config = dict(
    activation='swiglu',
    norm_place='pre',
    norm_eps=1e-06,
    rope_base=43600.0,
    qk_norm=True,
    init='normal',
    init_std_up=0.0221,
    optimizer='adamw',
    steps=9364,
    dataset='wikipedia_en',
)
MLP neurons of a small language model. Each row is named by its layer, matrix (gate and up: input weights; down: output weights) and neuron, and shows model dimensions 0-255. Each number is 500 + 25 x the weight over its row's rms, rounded and kept within 0 to 999. Numbers have three digits each. A neuron's up and down rows have the sign that makes its largest values positive.
After each neuron's rows, "fires in" lists the words (lower case) most often at its 100 highest values on Wikipedia text that the model never trained on; "fires after" lists the tokens most often just before its 100 highest values on Wikipedia text that the model never trained on.

L9.gate222:482511516500515517511520507571517449498474481461465555451498506543499489490497485514473455462441524532517503507513506502515524487501514532542522525515525562524460495480494510515490502478518511510470534489510520492491496543464515505479501508474512477520535502502462505496476493486520532497481530506454473485480482485472557508530501496464531524481514476505557522536516503509519489481509459543531516504482478494509491512496468501472535476488515466465490532496441486497495577483461501484499489522469476499480492497544501475472552543508533481558477504516451533496498514487490478500502445525507500476449471519526481523562513476543535512478486495560469505498509486498506497489456484554492494491501484532523442473475481543519492510502507483484497527486463509530490519487487508
L9.up222:511472499495484542469498526515482546537491520482503491497490468529543523502460502486523485490488512497541494531538502478524483502550528456476509517527471490446491530513538494491464511429509533507539521496520483479470487480527472482484516507499544506535518492494454529508510491529463478544482495536492507534509494494490496529556474449456549478483510483487464498524520530496492511456461507487451488495457496491492493519468519489511507499479558436460483533497488509493465492541469512491501501536564480480491516485500512525491530525470494475505496538463486514493462488515501507525493530485483513484486506511501450488450508456508531458516448502504508517541512464525535459486476495482518512522457479510513473490495505483480499502512516504553457467491464498483559504504540498
L9.down222:491473531448432518508524467501482509529526510508510513511452498515485524478520492494532496506481520467482514471535492521519487517469522485501501472529501535428498530508500489511493501490461491484486512477484506495502497499490490495520542509533530502497525467483493560485494501531522488482501477499485519522497523481527456505500484478492510485531486451481490518512534526490448467509513439514469459441540484489497497558519496507481480465508518469520476524461470493474473506524456499544455518510526530478496511485466503467501506566489486534508493509526504480524505497508490550474510476497489491485493530502513453459496477495517553523513455477505522509525507510535510477515470539507491500513475490516514506586463512495503501491518498460493530528464453502476527497459523488
fires in: "her", "s", "his", "first", "own"
fires after: " his", "'", ".", "s", " her", " His"

L10.gate868:541492460481467513564522471511535464478490538502484450492531466487464465467544509501514511502472525492513458489496472498509486522489512492512525523497494543495515548483468497514474474490483540504484526532504551475509493539517495440543534477506515512500453512501522483506542521517504454510501491522494495466532458536482498467474524489506459490512486544462485521472504539480493476450527516497546524486537554437516519491521502505514432508525515493514495481489529503514488482500481508482504483526524503495521484456485495522498507445511514523476532534508455528569507512497489504534512507537536489497555480465522516493516496504466509475502505521491494473514484525520509537514502481552509446485535515534471509502502483522473471507515489548503530493526534488511528536514528526
L10.up868:526499496465497542471529457508475497477513501517501486477516541507501472503507496475507479470493510533496498487477447577490515493494464495511480512476531488503475496536510539520511491480518567505505523473546516437472525492523483497525514513507445515475517479479497510524543494472501518508499487432462461445503513508498510538423514501480486497520562507499454480483481477488451500484491463471450513490516525489528492496528525540484533493536511488516483487465510490479519509478500520533513565535509523479502484436515493470476530488529491528509492490463478419469520516487495492479465522530493507534491489503457520515496531494475490503499487466479490484524513503466497506510504515500504447503486501497481509501495516512503506482462475500436506504527518510510509493477474525
L10.down868:510531489444505450502530482511520565503561518458474467516533519520510484519497528498504505495488468495477504516538493523482488486528467524511477526510454506542520504512497517497493509482451491520522491498525497459523489520506489546505531512452503420487486516518500463499470491522480504541518493481488463496507485482500526450506441473483523466501539486525494474495512511502484531477483485527483502532519501500472475507496501498519504493518489500527486497510528517451554518531511518518470520465543520500512500511534536469503537528488485503546556478505527504522528469508519552526512501505520500518459539518508489514519490453476471474528523485463498508553500512489508495474486513513501500543534416504500520552514541486485496452466518485525549498455474479496512512471492493
fires in: "and", "as", "but", "so"
fires after: ","

L8.gate641:513549447471482498516452491470479534476474479504505481447527480470486498497497473405491522511446502473540488495508464469480516537542530454527494486519500521517515486523491426503463522461495496490482486492508504473476521480497524516499485472463482492510484498491551503486505533525524520492512537541497452547511482504525479475490544541504497515531490512459499513490474484490481495515446475547490487468499502482521507507502495504502528532526476507504523475524468463503486476500485478481487462507461511496467538474494489519498505524523496512508496429491493526502533478494492474534470510538466479510534497534541519539512489493510533482520491536482504486521495546501525494474501516518523502457475495496491522515491571551522501532509505499496472501550534485457486521498502505
L8.up641:496502496484515525508469537509511521501532444482492500509515553512507502522486473471531513507509458510504484503492488484495467480534562489528500499513512510541498522523515483497526510481569472479462493461493489569504462512505498522549527469469498520477544502491489460500581516472524528523527468515481502535506534486487489495506543483487494477552465503495541487459537482512516517475488522511509499525525500509449499502470444473509504502485475470538498499480469501491453474471466516532540501497467521483494492474499494510473492534498478470468527448468531457499513547530533481480443472491497524471476504495498508510526498471490509496519537519519503474528471480468462504491484502490494495506490506511495512486479485503508474483522511473575466515531477503502442489480503480
L8.down641:473488497484490511531474485479503482510474502515538491449506521505496500498495484465486528511494486460513554502517519518452511517472518458498544495547533492473534470510488469524480507511446492468460455470489499490530496501496482520522526520480436537516537477524486550514531510489513490468478534548517492490480488487518499479523489476478555534475498509476482493527504470511497500450455482490511462496443501511512472502470479487503517526519510435520509438537462490480452478520498479505482473486463532551484485479469502503492534530472488494515501458491510506466485541508536488494472485503471529540501456533529501495500541480510537503529457493487480500500491483480487506508516535505503481553516482536474475565477538486476612478529535480510470489488499488506508506502485491
fires in: "the", "a", "of", "an"
fires after: " of", " on", " east", " to"

L3.gate753:465515518525513479497474542505532467513485488539465472528537517471466503490466515501563563516515475479505517521485503483517510532478509455472512522496507513502538452448485514513526464497492523501470525468489474524535481510505491514495544494522463484548477492511504497495551498457547498518532488520551507517490508498552517484503509469505557498508464530537498555477495469490497445488484523513472456520522493454466491486538504541497492505537542515511489488463525509537495458489526534494544487488500492522497480529514493488494488473549489483490483476509472506519534495485485494519465477520509515494487535521455508491467505537557530548457469489521471433546487498475559502479491512431532508512528512499521501494502485503493518529476494497492466496495535466465469465507501451
L3.up753:490509449481511489512468532439483498464514545473517448492517523453493526476478486539525479555529495474480484494546509509506517464515529532500468493482489516405496474506498512501513493550535512470493513503514519529557479509501481498502506526490514503526497488489532532444529476479480529511475489523477500483524465499503503522522471511532508539497526502521494523460473470495530475532515489476477488515486496457508506477481510493420475485500501477504493505519508471492525483485520535528508550513508492534494506494485510514502491495479519461471515470466551561473507505462464464550445506501491518496496537512465517526536487507506496514489479490493482473502502470521464465468507510522508523452482499523497527497512482521535489562492499474505508453478529465474483521474473478
L3.down753:478472488494493502498522524466506509538521503519488479536526484519500489505523489512541499507505509450491494514507499478455479491486503499464487480533532507464477468478475515547496468478500505482484518472471520516536477541478511494480525507534512487546497532509474485486490482486521481529540504535457476506508505475484511510487476488517527542541513482569523527454453489517511487474510529505507456529527491470486457547556512494485503489512523507510441522500497527528525506511480465514542518517485487526520467506466485517483455529502496508489517462511500524505489515511492509516474511479486487495505499578455541550513517524468530538507489456508504481538499469477457482445514520487538531522480513513508499491477504484487610526478478530524479498477489501471482558525509497
fires in: "0", "heart"
fires after: " "

L3.gate697:468482514495499499502459491508553466526492502496463499517524501489459472489481487495531480495478506509565498559450517524514503542501522425470487497518513499548498455485512472511525489521487497490452523543464515482513488517486539465502502513484465464495507512515507512486483473495551447520512520560507492514483510505500485488473456507533501519520496517555514536501511512515504515484482465506502509506412514494487547494515479499514495526504510521475516508475487487492469463490473505565510508515453528524516482526507475476483455516492500476497471457463475492523467531489491518496490488510463451497483507530477535469475465525529511491491503512514487494478516513460510498490504473504491493491479507509544507508523515469488503476503458495505460521482512502460442476520528498
L3.up697:487527481493479504489530494471514454434516505484534476513474492505511522503517543509513472496530517486461448498480499526494513464508525541504440483458480517481505510500496484434484521501506499513541470490562487488549516493480505500468509513532519508528481544496537502544513506446507496506453514448463504463521454463495469571550540484500519491523486498490486478452470497510549455508499524511479507509507483495477517483460491454507503478493484497529505513492469502516522507531504511498508564516519456482498486548508478476492506543522492501486519490502555536488460525505479456520514511509502532485509523481486466518500544520456490525484512485487501515518490465494454453514494540498523470480504494486509456496527508528517485506515478493532487432466509518510524492472486461
L3.down697:490519490498520483493508501485498494532559513508506479501509476550516508505500517504544480499510489478507491521438489525526474484488529496470488440547540566515477496450482467483513512505430476525475496483518500533525491479515504498470490474510510485526497549488496501526518475483510471519488515551514461507458480478467447538470494470531498513552499507501509480503430493516485473515504532502500482541485503512474494501532481523530479513496481511520503517510515531503467495543462491526525473504509489497488432534474486491531489548523486530494483522515511478510454529492522471522476545489484501502477468521495529510499489517443500487505514518515492501487510487505475535449493502513465518490480497551561530480485502480529388540481472514495476509463505517509487557480548499
fires in: "0"
fires after: " "

L6.gate459:495492501498537489554545507489483496502500527476502484465531534482521493506468451453463524472519512496477500548547462488540515500575510515529544516423525512499462524518511494512501489500502499494490492499535519504489484506524460508526507549514487485477519519527537507531490534533514525527507550500505469500521502522530523478514484471493475494525503559528515473496457493551503464483514457496512496499508528478542453515488517513534480531502469461529519479535546500519527520538505503485479469519487508500516521484546536522538494522507488467498485499500471532539533493530494484555558492463459451487480500523486521499521499504515539472481510509508493445521512483492501522442529487524512505493529505511508455495519521508493504504488493488512478522510507469494466535500522497
L6.up459:501493422502466525511498493508539504505516501498510512481512498532512501490513474477507475484476514478496484483514451492515498500492474510549479496499494513525493511471549526478497531541492498481488474513543533458541552517520513498545479490498500519500477489506534465543521500485508460503485533501503474484488468497486500472462512520461508535489515520526503526529465450517474479532510488526510461471511504474541474519471507505481506498523498527506496496464481508529495524488481495511504507473471501525504510490508543496489525483513512472490560511461475455504515483496495448463492474519473492471516462506470509471488500513495506522518533493518461516507465537464506488441512516485480489480472524485514493472510502493521477518484473526446496525513484444525498497527536486
L6.down459:509484545530510493533535507505507506501534491503474452471498543493530517469492429515474528515496518478450535526550485524545508499529530506521474525483511506496457522507500487512459540494482440512541476502527523489489487520522530511543550537544464502498504513523541485493485497523494527530475523481507490473551506504505518479517469460506523461504502518497461481475463541532496505498496464483489484503516493484500466474487502480488493545481468446497531480514530508470545503526501501522490516502463514502534503492520456462559485521463492498506494511500481523514544516505561509519514524477487466510484481522517478495487471476512495490479491510483503483501508495496491499445507495497494492576506479512477478522538482475511497537464494508495474507530501484505542533517569489
fires in: "as", "and"
fires after: ","

L10.gate53:518496511485499470459490488528522478490487475510543518494510499518484477511528509511467501470519483520498480516465571509480538519442541504474493472493500482508479540514517460479488460491522470509517497464514474482487490465466459468530503492490544453481502539546518496486506462483488511513477469510503466480506519541485493509475485527490513494469526465484537559502489476479480488501504524502518510471462504469494534506480527512518488457482500505451530559482478434461492499480515505480520502465514457540463527512492529529500508492499482527502495469520528510488501540504525495477502550489508499525484471488525465529484521476499497517469511492507488470497491480531511484579505504490489481474492479482485449495554493474527466482502475507467466512431465495535485485492458494
L10.up53:483471499469474460474480477552548475496505526495490517492535485461513505456529477493485483511527471515513443509455476582481529506455501465515490482491514463473546524494533495542471496491519514475437494510487499501450553479449502493462505474530518463448531508529494464506517476464495496572515557508486476501485485502492525527476478499483523477498531490467494514514487462488492476527506508479418480486494514514489485516487492516550500511496469506532509498510473481539481541493489524487464523458508493490471536487492542504482506510523489511500505488502482461482521522508485501476503468466489542504522505540537501558486508485490511489503534466521463463498485499513476475549520478511528495490460496524551476483531477489472488472497519538498556492520516508503536493460501516
L10.down53:526474479566491496493504483510502504491505505519513501489507481507499504492467523473517481517525518513500491497481459486508493485542475497474520511523495508518510500510518510517515524461491525502490523524508426493460473483516478498498499478520537494487548475478478481486493497514467519507510458536511498532449461532490508487550496461504518491544508477503490520503508525530494472498486540518506513511513500514507516476507506469523457486505467496495552522518502488513539509455509477514513510512516502455501522486485502499523526479487453513517469451528505509520528440481541514507476505474499543470467489519519530480493514462514493487498536510472490476518519480462500492489471513511489487579500525519496496585481501440543588521543552496475469462460483479465506514510482514
fires in: "of", "the", "be", "as"
fires after: " one", " of", " to", " was", " some"

L10.gate219:548450514502511477476530506525486471496504530504471478482507449538489458485521500497479494498503519488501475547519489476500502523498479447509496483543508459515502501499499532484449467508489527541486464496486514519518494512490484503537537481514508509459484481484520462562447469456459512472497498527465516537506488534513555518510482524514490497501511519472474510538518471445550505457468446471489527508553521520492506533511534547511509497507473447469531521497531488473537518531485519485466524491494515548513494533520491492443490485513507499485476470509499498518493467509491485521530515495476517496529513493549466489529508492494509461472505477474458513469484535489503525506483467505514516470498484505483500488539470500504471524524528484476478487451499479523495489450537539
L10.up219:517478498496509515499479534539488514498494455520475531497527499497438508494515511493491471480518470476520492497484484518491473502514507491499484468503452482518472517476496488516480498501514508547448507506496503500500546518517491463480491501500505469477499522492458520537502576495505547499502446518487524502482509471451504515539506479543527522517498462557526527514505544523532533488478483472496500518499497550483484512497487506469488523434474502497480485464486492478502470494498492488546531499498493457506496495488497431495507465470464504449476468461493465498540514500479495487466500529513492493470468530473492538485543477522511494512482489523489503507486476510517489540526549521497466507571502494550489493510487458505518526502509497500525471530529525507531474497507517
L10.down219:486471531429470487486494464512508509471517512474460504491473496473496526528478532483530517503493500508478511498494541510538497510510496508495467485535487494507490470440500534496525532452493498542518501509477485502514501497476536504523526471513526493548512531493487533498505507462519505494513541530518495500458512469479494503542516474493522443500494497500491495486473512464477466515513474510489494503540529533497493433520481487540502521480511494458512532475499526500435484513472502494480507494525480493530464525502474525466482514500492488528508532530460511517544479485514539465494436497514491468465527455509483506507507519512497524498497526531486464483500523514520522530515467470505538577483522465461523559519477515439546529527482487510489532513462489478514538513497518
fires in: "the", "was", "s", "member", "would"
fires after: " was", " is", "'", " the", " also"

L10.gate798:518528480499498518458485507485493466557464501480511507509503548507571494505474481523531507508478531494508525477465528517502501491515537532579432504517544469490458518477470486501487486457534478465466492500531453442501519474508466490522520485471505556535498493431495496518516540517528457466510530536504487496489541489480526477508476500493511533491483508489501504527537477466473542496499461478501525503491516450510511494510482533487543478501510459476508525487509458518489470503512475467497506503495482505476472495491518479492505514489499518497458485508466505491534513473499508504488470496528495524503503498537483543490526494559502506473538484525486496531568503525506532482480475527514467501459501530519461492542519495539493520517506509510439498487555468480487553460498497
L10.up798:508515514463498475490472505515510533497445480496502547479491514500507487519466512497513460497447541513490518489515478526481519500491503484555457521475501483526478535487488475500483450456507513492490457530458495511535483534467524496552490524534523465474512457477445480485529506462503480503534544500461529486503496466491506553529509481483536491467495504474510529523517484508491512502493484522483533525474493460504504486511526457480452495489524522475541496516514509536489548455482498486497502523518555492527475486510463503480530510529493509542497497494489513485496509489539496482494537496511518454513485487543521543504536519505492519543488473514538474486494493513536501504504450456534502476499501512530457492432518504491476506497504536544547464499508495501480474493469473
L10.down798:529522473471490546506439466481485514514433524472511500489488504526504486532461486495484481523480528508501460447542514474496469499478531451525503483536495528475486499511516535480492505517525510504498470512526521494500509490428500467487490455507492506504468467504496501557473510476523463479454501484440478490500488468508484479507474470528525474530489469473499526486516496460484497489524469539521493488468460451497550511504499495478486525510528476508535509466505555509475493503466493525512531566522464498482470470488488509532496498504521493514465508499524504530476476501476522479499439486509507486490511521497422540485528487524482486470476480525502503499483502491483490504465496516485442523524523498489494569496505487505553526518483485501459508511580523497545479476538463
fires in: "his", "s", "early", "her", "political", "of"
fires after: "==", "'", " of", " his", " her"

L11.gate753:505479485484467459494483521473529521470446508479524490495509489526515477493497474453487523558475512516533489514481510516488510500514518495512458462499495536512506557512495450523486504487477476473484534460476497517492511497451546522455511508456512465534494520452465506474500486488513525521462518553520522484528521479477507469511538480503504487521500491478560521525550489486452518524488480488492507521488509510534485501480521531492555449518494500503468524486456497502479504482474469498535472506488484488548495461458536496506466463546526472507514483515496476471480493493541482505483535540541451481519484518491481477516490471517493489507535535481488455520469524469513486489515483521483496466471526518489484513474487501542507505506503480451472510515463492483502503499500483
L11.up753:481511560512505474500546509563511537464491456520469461462468506530509474538506482483499494475460517485502476542510456501524516486542528533482490508500524495472484491495492458475484482471539473497488470452522467469522521498485476523538507509481496504487483495506527516457547492532513460551504541543491491502478495492521488497536522501473554476502495561508474490457515487494487520525518504457544485519519516507479496513469492518469493492492477495527500472486504530478515505530510529454504491484475483489508533543492510503487507553561474527512457527476546489488522536490505474499485523472565517495507483484536499516511470499456533519517497472496496531572475506484470485460507512466525565506536502485524522502516506528486502539490535560522475511511472491485485538465514493
L11.down753:539510497543478474519505493514420509540467545500488487475507483514472503523500540483496478499498521506482519476472498500514505519495493493514464557564518518481547526539493507462490491509486514515492482496479474476507506499521523480517497452460499539521522556533513536489486466487528489526472472520479478507513543517438506494476535553494502508499513492477500523474515487561505488513459508509485484507531534474477488524544450476515455517498506520479517524493470497535469540501505518515523524526514481518487482586483490493512452461489509516511528461521440509432491473513491488488517473487513465514533502504524466490477468468477513522498545504449497510508483528467495455489490500485501473501490506494469491540530528470515507440565509500494482492526503525529498497480443477
fires in: "the"
fires after: " in", " on", " to", " at", " from", " of"

L8.gate886:527538489509498488503506502519550502453503483529503491515463491520514462518488518480491535492511561518506489529498506508512508533516521513477488488518474526484510499463516519518450525503471551510507529523487531509534530502510470498504562481529524469460466471506539483494454478504481462539491523492492522509491513518486496496538531521559536463498516483508469507524495440491495479465508507444483508491518524481495500571509540501538504522486516521504555503496504470505546564527496508460485533486532469494488510524457525500478498519504496520482454483480496577545519520467482482494519548500500504490496523484514500517514491529477479483523459481512518472485531490494538494540541498535540431457494506499501452485486490533495480527517508490494512474514523495487462502510519521
L8.up886:525500475470562528520457470490525500506526513530512520524528482483478502469475511465505492486506487552513466462478500528492482508501453500517497521500502499466490480493516502486478521511504537501481505522506491430539482549492494524486510485485516493506458502526447469535528511462509508467533522515533510503481543488491515449490519507534520494499476455488529479541476529490489506488466506474488448527566494543512506527495472549504460515475508478505487514504494512499510512507446534479474535530534472531491483523536502503482526508493506516508466558495455501550483489488507505513477504489501485490510459531482515502436514499542491502531518455521436519513463470547546448524493491499485490495471503511512455490466478524514474474492536480492511487545524487531464490487531482
L8.down886:510463534450551498501512488528548495495535452473468489477469497528515499493481539539511478532496519462486516509498484498533515527511542507425472472483507496490514477461444473527475467526474558500517493524509506512455538478492478468490510512515502519491553511514513531455479464517493516507470522465487481531488468529510458522473538471485471490511538524488480504496494458513506476520513504491507521478463512512477516490491537435488488559521485501494518533494488456481488503509527472483482493519497524522488508479521491519531517508503519509513504447512493489490468462522534507494498517533504531486495496485522482456505498492484473492491484508514482484491515531498485518531504524537483466516517492483498546545529513499473417510522471478451474528479515493517535532426522490
fires in: "also", "later", "not", "now", "then", "currently"
fires after: " was", " is", " were", " are"

L8.gate604:457466456458501520514491466501546510494511482488548529504539550528522489476556496429486483516419508514525521509480515488504475547525516476552493494496561531510495516493486489507504463495560479487490533447485512541494512466492508499488490499473523502476523518483497508500510546414512466504493488575486526457510535524520537495523540543510537485501545478514494532531495462462518506493511468520510500434499548482476506501488484511467487506525502492526505495475505470542468506490479552464467492483500493488552533497491504528483525535542541520476480468477480488476490509496516487543468522513506526501489492513542505468526504480517497485509474477514479517485553522506521492511522519526523503479505508533458459495484495491510510517517497492436494503484482525504513519464492501
L8.up604:463484558512486520539509516515531545496514484485504532520505472481537522529495492501483455498498478497539525498506515539469493472507517481511446497502508495500523561492527478525497487516487505487507525494496555492488540472509496500489512508543457516510518509513515499486448516491472421472498476490464502460533518479511470491497474507463536452481518508468503494513513480475512478520520518501489509479498488498485514477482510523522486496504494525514557511527493473464505514486508476503512492473497530500533497511497481458492483484525519492507475543525555502443498516458496456489461536487484499492520555484515450519517491488493500469474479522492489519436455524496484494512505499519444478506469540472509476523518446482549510502518478507536506526509500483518514465487530496
L8.down604:497505527523466512491515515475546500521524510482461514508508519496512533490496483487510484534500461485507483532448474505478466511472505488531514494468472483507472526507467473527503473466507495494508504490487511452512555513483493504496538493497479491450474508524535485510474458467499443498536523461486512500491505549534491517510497516507530505489473554473489482495547472451492498488505512514481524498509490505535489495487498491502510513481540494502488515538491480492487540523497504510531482483483505528517543513470504473514499519518506541491465511478551498506510525500505451522474487549507520460467457510478531539516472446447512482461501530520526520483461551486461480494530515495532458546508510492550560495529507461507598537512496522561448489497509478548467474486503503
fires in: "a", "the", "an", "to", "in", "of"
fires after: " to", " by", " in", " of", " led", " was"

L8.gate548:498503471511519484448509490465530477463529530548506508531491487532459523486474513477478504526470491513502495511528467544540535495483494444538526489516509482484511510455489501486460497524512536516468538495483528485504554517517501472492477503495499490497460512513490516540489525437533525488479545476501493507538508513465533509514541478504505494488497525477496510541478486534542483477530446462502531482523539500478510569490508526492465486505502503482546520464449484465528514514487524497532520508535428501503498498533512511518491509512529490523474518499483520508548534464510492502507503496489492479482510529532517489506509479482496481500493469516438497476477499509497472506517471532518460484514502499491386459494458506527459515506479525502514475501505489537505526483549515
L8.up548:498498538470490494460472515549459519488483500485521483475480521490519509524482525491439518525476512518533501511508499498479464491501517524514483472514524499500484524503492500480549518462461522503514483507504479487532473480505496491522467530520548485492533484498483519519498519498520502516525479489503538515502493484469523513507488510511500505529499497496500533498486558525501468485492539465495498495520500447508493529459490541462488506472495478465480515509491550561562486496479512478532512527481522487493526468478510508466475507467543493513512481495498568458472518495467498461512504467450496478522524513476513510457537541490529438506442461492505514452505493519478475529496489510505482503515546487514509502469462493481511483491475533504476439469488478459508521514506469
L8.down548:523486483516496519530506530499488486472541495475461483481555472514549508533488491495518526555530475478513497512509556533546484477495496507493500493541469479455567466503511491497461479516480491493483537510525524513488465518543544455468531491506504486470530475497463523501502525510486481474485459499510472497543469516463488534516503472490536473548490506467500507532478491487519492533517504478494504503493495528454517526475536527473452501513487525486503532482524534511514514502536449503520520516502509516524497496503517484490506507491509479475484496509472466482478467538481481517484535500509520476514511516538467449493549493484475536459516494494494518455509473494489509545476519540510481555519468485527535545540512485483537479486541506448499493480480516512518507487556466
fires in: "s", "also", "made", "appointed", "named"
fires after: " was", "'", " been", " were"

L9.gate875:480482494506524509475533498487495496484537486519465526506478449526482494489553522472509512508527511540527480479485477529504485516476529467502480484493502491500493509476577516510492496523455526573481498506499566485496527492465493516474511488505518507520498507442495503516488469482468503480477522472472506513516531541508524508532552520530477547462519474464466528528504491496508505500512439486507538494484515496489546536513538513500490488510492472487532542501502486462498491480474523484480485503524466510495495520502547458498531467564509492491466522502515515528535482482506489469480500532508467515446513510533475513536535511495467519509506487515471483523499511482509464512519490509554474475533505506478461467496477499527459503511479490475509498473518528561455491493472537
L9.up875:457532475470556478543494498468512472497516492509480495516469523516499496487545487496532482508544513507441543459493498493493493501538495486512512478475495541490504481461505545502508521484481503496447500477553505428530525537423551506528526467523538455494458495490485533498504522482502484516492527492489460548470533500494485476479516525514486507467464501467491500501486502479487497504498478516514481524485494541502537509496489498502519545458504483507492531452456533466506519515473485479443494534501483502503503507510534511482481508525516494469493539508518519516511513547514518509512463495533493472517510524523495483493528487549468518528536509531516501486484495482493483480564503500549512492512430477488513479508459506540506509505493498468523482489545500509457513553502530
L9.down875:483448546508538496531478474504510477493538483516483494467495516529504500489495550533524489498512458517516493479508513464493456544505461497500544464433500493515472513508494470489474465488490494465481539512521474516507511492512495476524545496494480527529529478511505516517482537531474497531480497489515471514529478494500486504526492505475490468530523485488458508499496452467499507514450522538536499518481539501465472463525488483532501466501450538475496528479478466500531487491474519469445474501523482497528504459513510502575494517474532554487488529481453515478498490474524472492511506530465505513501506498524495500532502529500467499463528520502455479499517510456495491442484531481538521488444494510510515511478539503478461518508492504505498504484508492498522470490496473
fires in: "was", "is", "s", "also", "as"
fires after: " it", "'", " It", " was", " is"

L4.gate170:525500517504495504474484503494547482512495505504470507495493480467499473465530486498538515489450508474551507502492501495514496541436487477509471517501498556491507492484509515533518494511564512449475534470493475521539504453464512510475510494434485535487492509517490479490530462464496474477520504552547480527467469480500481478461480506533470494505494519493480526492477504509462500494490472525492485479491533500493490491497499526511523508472519512523519505564497477504517500464489479509505533500505527474489490513512493498462447484531506540488540474545503461494522500479526530506472483529473538513511501517521533459518507489517554527504502469496529485476522534482527535552540486474487439490476498487484474497460451486504485487495507513523461423536496498525478555503553477
L4.up170:490494491501484464552493512487532472477459448524475537504472489528477490518497516538495535482552489546468491505510504516490523495493550493476491472454539526520490482498511533487488496521502487516533508539480483516480455519444485447518486520498518480485519499510519527502495505536551491485457550490503547498486520478496520546516513503522520509501500515494482520540460471454525494499536523516458525471473511514470508497485469491510471520505469522487470505477515504525479524468519476526519508512508501525497484513500507460531501516437532483534472447493501539501505545506462506544524536463531456504527524543470469507452527482492517477481489514473442476467522489475481463477469491492479458474491480449488492498493489563476498520483479488522521492499532532468556458526500486
L4.down170:530492470546523455500517532489509479493456489498525524532490487535575504555471503527523525493498474483502515534546522529501516472495553489466525462484559511486540502477493519471481501505473459529496478516483500567509484519485492464513460518513526462517471518496503513505513515506569470517524510533479509519492485442502528501493471510528514504536546545478513519530472431472485467473519512524464470509534525504487498502457511514499465517519490496492444517513523481516486509473479507554543504502489482526488474510529531517510502533483504491512486513505492507527471542493460526520477535469498465486497518543452520492477499487487503473494487532503480467515530511494485474460447530531532462474502504484492499499480532560514477505474518511519485496513505535483529493475458524
fires in: "0"
fires after: " "

L10.gate958:474477568483494495457533497510544501454519478517512493501494497516524499478505474487481536499507494504545500529475494494472496557470497513513517502490482482483484505498512497484401514494537472524440450482511556498470511541516469508499521538493493505492493525488536500518465490526483480539490531496494510513515484526526523470490540492486490477527512519518454479484512520477494466519505475509489542486510574482479554505517517496538506497496509500527528470505524477496524504558481480516460497562508531427547479544517511492517475516491516492490495513487530517511514477494465485540491477526509479509448522467505524521586450542484490447488495518487461495499483496490536498517464502490565459457499485502524500477517501525485455521498513497466537511526515495515490515539529502
L10.up958:487513498502486499494515472509547489545527449524490520480485496493521512487494468436516483513483530495517522549486465555519497456508483513514498526524529512536539528485448530523462486552513518528492528499505486469510521487509492476503503501491462496489481489539499526469462518484460486477439542460535469517511455527481550498465484528515506481501514554542512507526474467510460461499500491522485472522510480484540528473487531518466524504553490503515524499525485527511535499541555510475493491488489498489509535496501458491528502497494499564567539511535497537498493502482506485502519526479495445447491506507475505489486516501509472545482517546543519494499485485496494473509513478519498476510508498477513469514530565532520499493484476532471492481532484474505448536489518495
L10.down958:546535506561539504473520517447515528508532509447468519492496504490541498479501501465521507457524541449466525545475516510516506488549500497528504516526489509518543535490446450491540496494506470510505461480479480447489507489563497535454499485506521484461497487517488515505474493518501507486529530513526480494501507533542530471518479478528508526489479520511500502491493491527492488463469475513506499482506474498495479532505480520538498493552484490547523485506519486560528482514551515444453488444476500503484516546508490509494501528502455515486530522498481494540517508511510495531466550501518476510526501495498535495519433485537516495519533498502473531522529475480505491471511513578529519535516500507488532442476496506495526553500519493473537504490484508501484476486521496
fires in: "with", "as", "but", "announced"
fires after: ",", " was"